From a checkpoint of a small transformer trained on Wikipedia: 45.9M parameters, 1607M tokens.
MLP neurons of a small language model. Each row is named by its layer, matrix (gate and up: input weights; down: output weights) and neuron, and shows model dimensions 64-255. Each number is 128 + 32 x the weight over its row's rms, rounded and kept within 0 to 255. Numbers have three digits each. A neuron's up and down rows have the sign that makes its largest values positive.
After each neuron's rows, "fires before" lists the tokens most often just after its 100 highest values on Wikipedia text that the model never trained on. A number after a token or word is its count.

L4.gate221:098060165103079154161121121116131074101148114092050138128165153136156124170132101119162169070116112123080170137107080117161156106105130239163166104103076080164136108093161160127117093156105107118087125140114120091138177095161176103133087106184124155083161103140099143135173175098163095098132163161097161137153098116056117098114093141141170186082149184083159118105093136145142164150091166082101132158152229118092134152114147141126096070199140146120147165130148138185116120139140155146093148107125104146176158124114083127095172148118089135079158123155140108135094049141122124115
L4.up221:105111077168123078099065132103128140187116101088152194169146164149191102161150107163120155071127142144135173183126107095157104048165125130133098085165155133108144167110085073155161118126141075121107097131121125170131130074179131114116075033068152155102129162128146130163184183140100163192130117108110101127089140092089116160122155106154121125123171111147154182086137175142114177153048128134150162092151121107145157075151163137131164124101122091079118145123167152148109169097112111123137155157117099116090076058160081182157092133097118064169112089162099096057114150203126138115
L4.down221:113146130173159164181117077171132098138149099114113082163135094101131127111204136117076134174133218185097150155133200115147166126116132135144124169042096142176213192177117108033141131108162161109153115127168127134105104115178088089103154146099177051140151125126122122130171165160101206116130139107181117098167063155144140154099127163107127125110134155180081107121093079110053133087106089108173122154163103114186145139134137064141057179085135119196106130086144109134160147085139138115143132117219080114111168087151142086122088156167114175195136099119103113132139148129106129149
fires before: "\n" 71

L2.gate445:138124116116093142098128125061081138150114133073142092164109117118114147123110100146140151145088081191169131091132158102117096112120108132112128147155089146162061098092158099131079059159143135118132189182129166112126166114071097188116148134141152137137120184104118072098125137141072132126108075130048071179120123127111105114150140141074144131156107160119084179067145138145110121087138128120130199123180140173130148118173124092140157160123093170152185116116114141153142145159153144088103097167151136165131135134079051116110133139073113132088157094159087038162130153173084123122
L2.up445:155130190109165134164116152126111184134125110158133141119104068127127136143115138142116144178150148119175116143071123134089124125134133154182116134129121130169094154179116129118123099153106128141155127110086133085113130098122106109141136144057217174108098196113097090135102155111077148107228068133110079170148152084060133135129055090101146075131136092171084158163110150095098141095143139142116171121143192129152193153106114134165108159110112115153136124070103153145142141168147180071145101122157105102151135124137093107136142118178135132115131074121128064149108184142124138134
L2.down445:067081144145194074136118127145171162042125073120035145149124150177096138164127189134141140107151250118129175146151149116084142171107109099135112115163137090142164155148082084173136119099129117101138099108179143076125140129096112110125132176146130084073170132123131065150109233133119159131169138157130171143114110160109133077108122104181135187141182111151113113138143154068103077101119158134135128094152106181137115143123109131179145139158196096117141125075129129155167138152127144174204168155058150172158128121117149120112107116154152105094154073092187123111117144160153184126
fires before: " |" 37, "8" 15, "7" 7, "9" 6, "ib" 4

L2.gate636:093128172150148134177108125163130104093137197139119138096099074087098090088130183098174152107136136117099140204147129078211116180094216176094135120102166155171060179126159095082090083146115125177150104161082155140140116171115167127210142097108148138100153122113113073090125138161159147176144063103146179144138101115200122179132129136217090122105083108159082137145169190107084127124088116139118124144167074114136148123164146138120162101122107180126131167128124135136152145155115139139121143132128151091143141114139139134138128185126083128101120050170109083096158172081082146062
L2.up636:150135108124117124108155156140144150176154160152147078105165116089117101155118096118144127105116119094128096162127135097147131188130177103140123097139148168072122164031127080116171137117149086171146149118093178093148126169138115180064148081156073162158149100126125080119105141145100176205143129142151163085142136098197109124200158121153116117106040099059176119069203116130112129108088141152143151077100171148128162151110133163152119129137065144114122157118179130157076145139118107129161136180146091146176106167069080155129122163093080128086140077155155090141172149197082156127
L2.down636:153186114141141146087092156141190109192114199198086080085149084087110082132135172147126158103183135163120104158152048065141100156134118144109189099099077133165099188116181070108116135090181123146190095136100119102101128168103157139143158153127092142167151143132111090134149091130135117165167060098107151076152157115149072155103125107142126093128119105107148163117185135152141099078085098125165109069112120132113166168125147148141112149089130126091114111108129081101120164106161138124144107194110164124109143092093097119127137151147094151093156123141095107133174090116149143113
fires before: " " 59, "\n" 8, " −" 7, "mathrm" 5, "d" 4

L4.gate208:103132109087143108116166144159128142168120178146169142121145135144141150136123115101172097170130113132148198070116138154177237065105107199176165128121150095124066131074118110122073108157168111132162113148121157140149177104122163106128063117143139175133065176151179091133072169127169094125154157102143099139138052134089187094087171153135152115060142140163145122165162096130088150101130107139099139107129156102122057059074148117152129137122131158163122144140199049098109134133134138094131173189141138095141101137146124125099100146114156125072139047102125139179042097086160120069
L4.up208:164118078116175136070142131141140134121140086155146125104126150129169157162154098142119141094174179092135148137079068110088131105121086070135124173106131079161107160153131129097110108135121148141151116081148102163097140148170090142182083110159159122169125137165114140207171157096147145137114106088149085124135126148160099109089134085148101156191091105130084100179127116109103152108143098124100167192133100155161132116145104093143087115103178177156173102169053091092101138117101097137137119128093128104160164159216140159141108093167163141143089129125154190157104076129175157136
L4.down208:103100129154121169148126166095113104100113104101111067089146131126138106140115144163126145100088174100156030196113072119112073144181168115097102130119133141131135127141072117135137137106088146074123114064106162163173131161088138159176141150116146131121124113116064178145210114126106142113106085151142157129113144168164084174155127080114125153112092141108135128149117200127181161133165131100199110155136116154152209187219079142120120109119120130105118137151097141133148114090089143154088117125046129145054166147166144117179093056136133079185134191159143146069171140153153150135
fires before: "|" 38, "\n" 15, "|---|---|---|---|---|" 13, " |" 5

L4.gate308:119123093115179152155144118066153124177122141150143098181108145142106159140147095140157133109119123079126166184135123090127142101128151135166118172139201102077098145077160165080134080201129132152144129138044134125134151155129054079142101124135088123124144139143146099163165127124118173135176148131173137180168111136122158093049134099135148149176141185106121068099181158079096142146150155160100121152126116101134140128160167166157120106101130187156140072135144131099187142091132171151158127136133113118137164101146135119159137139134056136159149146166085173104171130130126132131
L4.up308:128122147131122164106116105163117183139138110125122147085148135108135103063113132094124119142144073127137096151106133127139120123127104085139145129120112117101161121213115135158087197084127144066136147196122219101120152160141092079167099155117060162108118114133082163139106142089104193083167134128078118113143108117150171099142160139187128188127123113185164125165103121110127055163132134132157080085151120153115150107139161130112070052115079149129093125118158136143096088068107146179144102154166125143187128099205098162196126158188151140145114101072083109086098124163143146047
L4.down308:131083116134155125076184119152125091171063125073153110126098105124075140096110121141091089115120039090099136130159189134133180165114104135104123131154100120148075115068128122126141172144127145146086148148068119191160145118110116088106131139141077145129082102140105077200219114139146151124143164157132168180125200115097154108086128099125162176158117157145140139127118177075000173147128163132202138152156121100189140132075121198129227176138128102169158145131145082135144169136114149128176179132141100142144098134166133108127162140154124170169124153115116120108133114105124142161
fires before: "\n" 48, "." 8, "," 5, " |" 5, " II" 4

L4.gate35:114082091151098133117117106146107162104152072113097157130096159131176172131138058136085136090111124112097170162082128144118117101145187182094100094166179138137099197128116084129194128123109169125156081168159134139115125105149073115171186106150162073113142178196095151094161159152156086120123140105069132167087099091136140151165101060137136135183157106062093091189118130172143123141133127157121122136081122183108122105142087145183142066111098084156124129078110131085116112168140169120137158200118099130133174076158121122144168116153051134139115115150113143100155099113156151062
L4.up35:192113110122134154118175136152164153167149179146165177133145154176111115187071155121221153105119133114095091083078095116150157104083106143113133119069172055104143162130103177114081117120135143091161122141149165142125128106137129140081108068123091145152150100085149099126123132123064133181127198069078135138105188181105141155109200124129107128157191124177170159133125112196128113136135121129207176163153175172171134149103114174129146168154105146159120134123124175119172195148099100198129126149133160143167138130180104154126125152061101128140100092129110124157158081183121122096
L4.down35:196125159068072177143135107169100100119136158171119165151100119164154161165123143129166135133121109172136131128199135188161170183140115122085114142243109135164137129098134130091095117114152139080165149069097113122106144194090172150123153139088115139160102148115144077144161202122188146147147159083105119174122116165160155099138156143180196095136132166135152122128095185133118112139131157155113152103141105179124092108158133105109151108166090089092122117132132193100043142093151068096085119123074099106130172129116141127077080129080098110094142121085118120158186142139098120123
fires before: " (" 19, "″" 13, " /" 12, " (−" 11, "1" 6

L4.gate691:087130133145105167082110124099116129107146109110141113122115139136138120104162124094152204130127128129067135133166144163160188110078153138135087070104132128165099086140187097061160145138099099087077130147088121156107132078092085113186093119112118124116105130141143156108142171143070108125089119181136156177111059134128110085111112086145161141063087161139241146060124131078123079079074092034115232180081149115165138131109096104164133128158132160039155138092129085160066169089139199154091155158137131118149152135149117102116153173062162142111129158119160150060074048168100106081
L4.up691:090093095135140127110095142151081167119158126130113113098119086141117195170191092142066139083181048130081133146161151147169124139145187160145111134116113099161080131144175116140048129124096147091152126167093118145157118139141092130107195125154153188139182133128125149181143150137193093144062157106133136175116166080114149052111121158190153081130183075137079087134150143096121116164089088118130068141082148116176132167159169085155108105151132126139182115137139066166096117170074134142189125069179138128120124115154105161114094104218111164142171117125103099118170077133093141118
L4.down691:130151170136115165097112150138117176121201135126126080163131123160121115161153141145117135090162111093155156115191157091136206136085162147113081068151119093168168080130166144062122146193100093089067141150128089134143149082147120120178169169112193161154156104094082154092160150113094083112142108160162112180092088077168127188089110087118134131106102118141125165102088173092110088094111105128108172137114143152178128142135108135115153124164121156096199087069117122184144121123109116175118149154145120171117179108131122082069145117118104118119201079115075122124117124151112145131
fires before: "\n" 71

L2.gate42:122083134136132166158163125092158135171142136066090141182139119116071073163138069113141131094132139117108147188197129156117095127135117126090088112133135132154094102157127143073117144143110151142169138132139086108092191174123122161129136128203154074106174134172149172120124104153138102132113111209125111116150122099166146150067095129157147158087093133173094086108169116137092112121083116169140140128173103097117097135160177112163093108145113136197090141084111143103098136179122066107096114148117140119159106123079098110190185169110116140144137069226097102152177141118134100079
L2.up42:076061127128174147100112161087151144080173161181114141098137124095101135161145151071122168115125127097105155178168146101156112157127102148144090091088133104124135113128100154154179112117131109152138128071122168130104107146167107067118145113139064153132170121084098081132144179152086176097165147173151104197103164124156100146108077112074127121122119081189120093102153143100102112103118149128085105102158123118129100155144104159167137152133063130103114159104179107110123146132117145140087181185149143112141120103100142111087176152186120150151107057144170147143177128166074105156
L2.down42:138106085111200127114092144138096067128133150165149104102152126105137092182162133096103149125099215067119149156062071097213161147157122066108053089170158165159071163073146149164158115121162106161148155112126098127095143160098118151152080133150143112118111095139110186136153164158117121151174093132139105135151139026101154118109084116129168115102131065138133102090130206116121163158110135092156124083116140181100056126126135153140094133141112134149108148139082096088105162162089120133115136108092192118159098164122094140122122119158135136148108057167118138119171130176140166124
fires before: "\n" 38, " The" 12, " " 6, " In" 4, " He" 4

L4.gate104:136157082091109062108153098095086162091124117090144180108159118101171094104133154174139142082152140115064107073150116129149181172110134166167086090143157113097121146096147108130120165136150150081109149142091134174121092167156130114146143100171075108117106176164196088123133144133117130133159115157111142081144100079112117164089125040146164140137139151124083092059091132072080103136122150116048178135113188137182127131147144105043122128157091073128168138143134095159159131156169144147122128158133106104071163051099142167124092152180127152115192084192071143092122077137133143116
L4.up104:123121120120098155138156136147110218108147111125119147103113088057131137080143118180141085123138137154095011157162114081094127132132098102145139115148106123141157180065121161158156169066134040158136130124117107115117126155102131096078119177105061190079125124098112157148099182099104121116119126169147118123175142132089144110064127121152104145091136133154108060156121170125113165195079151120170158152122129102072094144074148165141130074111138096087125107166076121144128112110095080149177121141137113092117135118136103110206162147138111118109132150083098138137170116172152158164
L4.down104:147099096127089115168123137144064151145119150091097173061095101089142090123143123122170088143106120128151168086129125101130097117115141147118094116089086078108049114123186165100113130161166128151084085112134091098153230111107118078156143125152156122187117087182097133153104175179113112063088199140104114147175143136138145156130122176127123125139133109255093147140149122144112161101103176136121148149140139190091125101075129096118142118128129084112135095108163126117187140130110167139157165121143111112142092167119097113063157130148163131160151133109107169097151176141097160132
fires before: "0" 41, " |" 17, "9" 9, ";" 9, "3" 4

L4.gate312:141155147044152087144095147168149127111148121115151175136071176156141108149160124127144175123177116131137152101092102128079211098175141062153126116240186056163155080127098134122083165134152171104120094120120180124112183148078140082174173102172155143126186108140121123148218108112108109112158156104118121123172096157141149097151151123152168168097155093184140139164153083084127155122120166104119128113105106108128061109093098155159152101097129102159114138123152164111114142083220126113121154098134173118109080119152153147147127098148143119203100091191195184116138082155111123124
L4.up312:080161086121192092133115109112126139102114171157118065043066090167215149122131091168141070136120160181155129099135127128161095108124087103160150080092124127147089065129082089156135138102106077132109177157137108070121122123096144179145144162132121116132128112108166087138119128160132119143151159118146163080119203143152162100131107217155209136126153137132214206124132116160170189104111082134072116148175083152175094136101128136146157112119179160195162129157148139174196135141155193107089155115119164138181096095102078143150132198143154106116145105148154125122090107123164143122
L4.down312:086105108135128161148094132091110183195080123108119149092117090127061128083101135134103091054134216123186126172102116083134094099131116111138071139067131126133114162146168080145123138108073124123125142152180108083099057148160115100133088166141110167158041154130109146120100164152077121146116139165048132167126111141120086137121135062134120110147068144090139084122177125168159145061152121183208099153079128139073167124139129162156186152153117087101121117164125165092139100084120124181121124146048139173100157154111131155142175121114079110071129151100129134112116174095114154134
fires before: "|" 70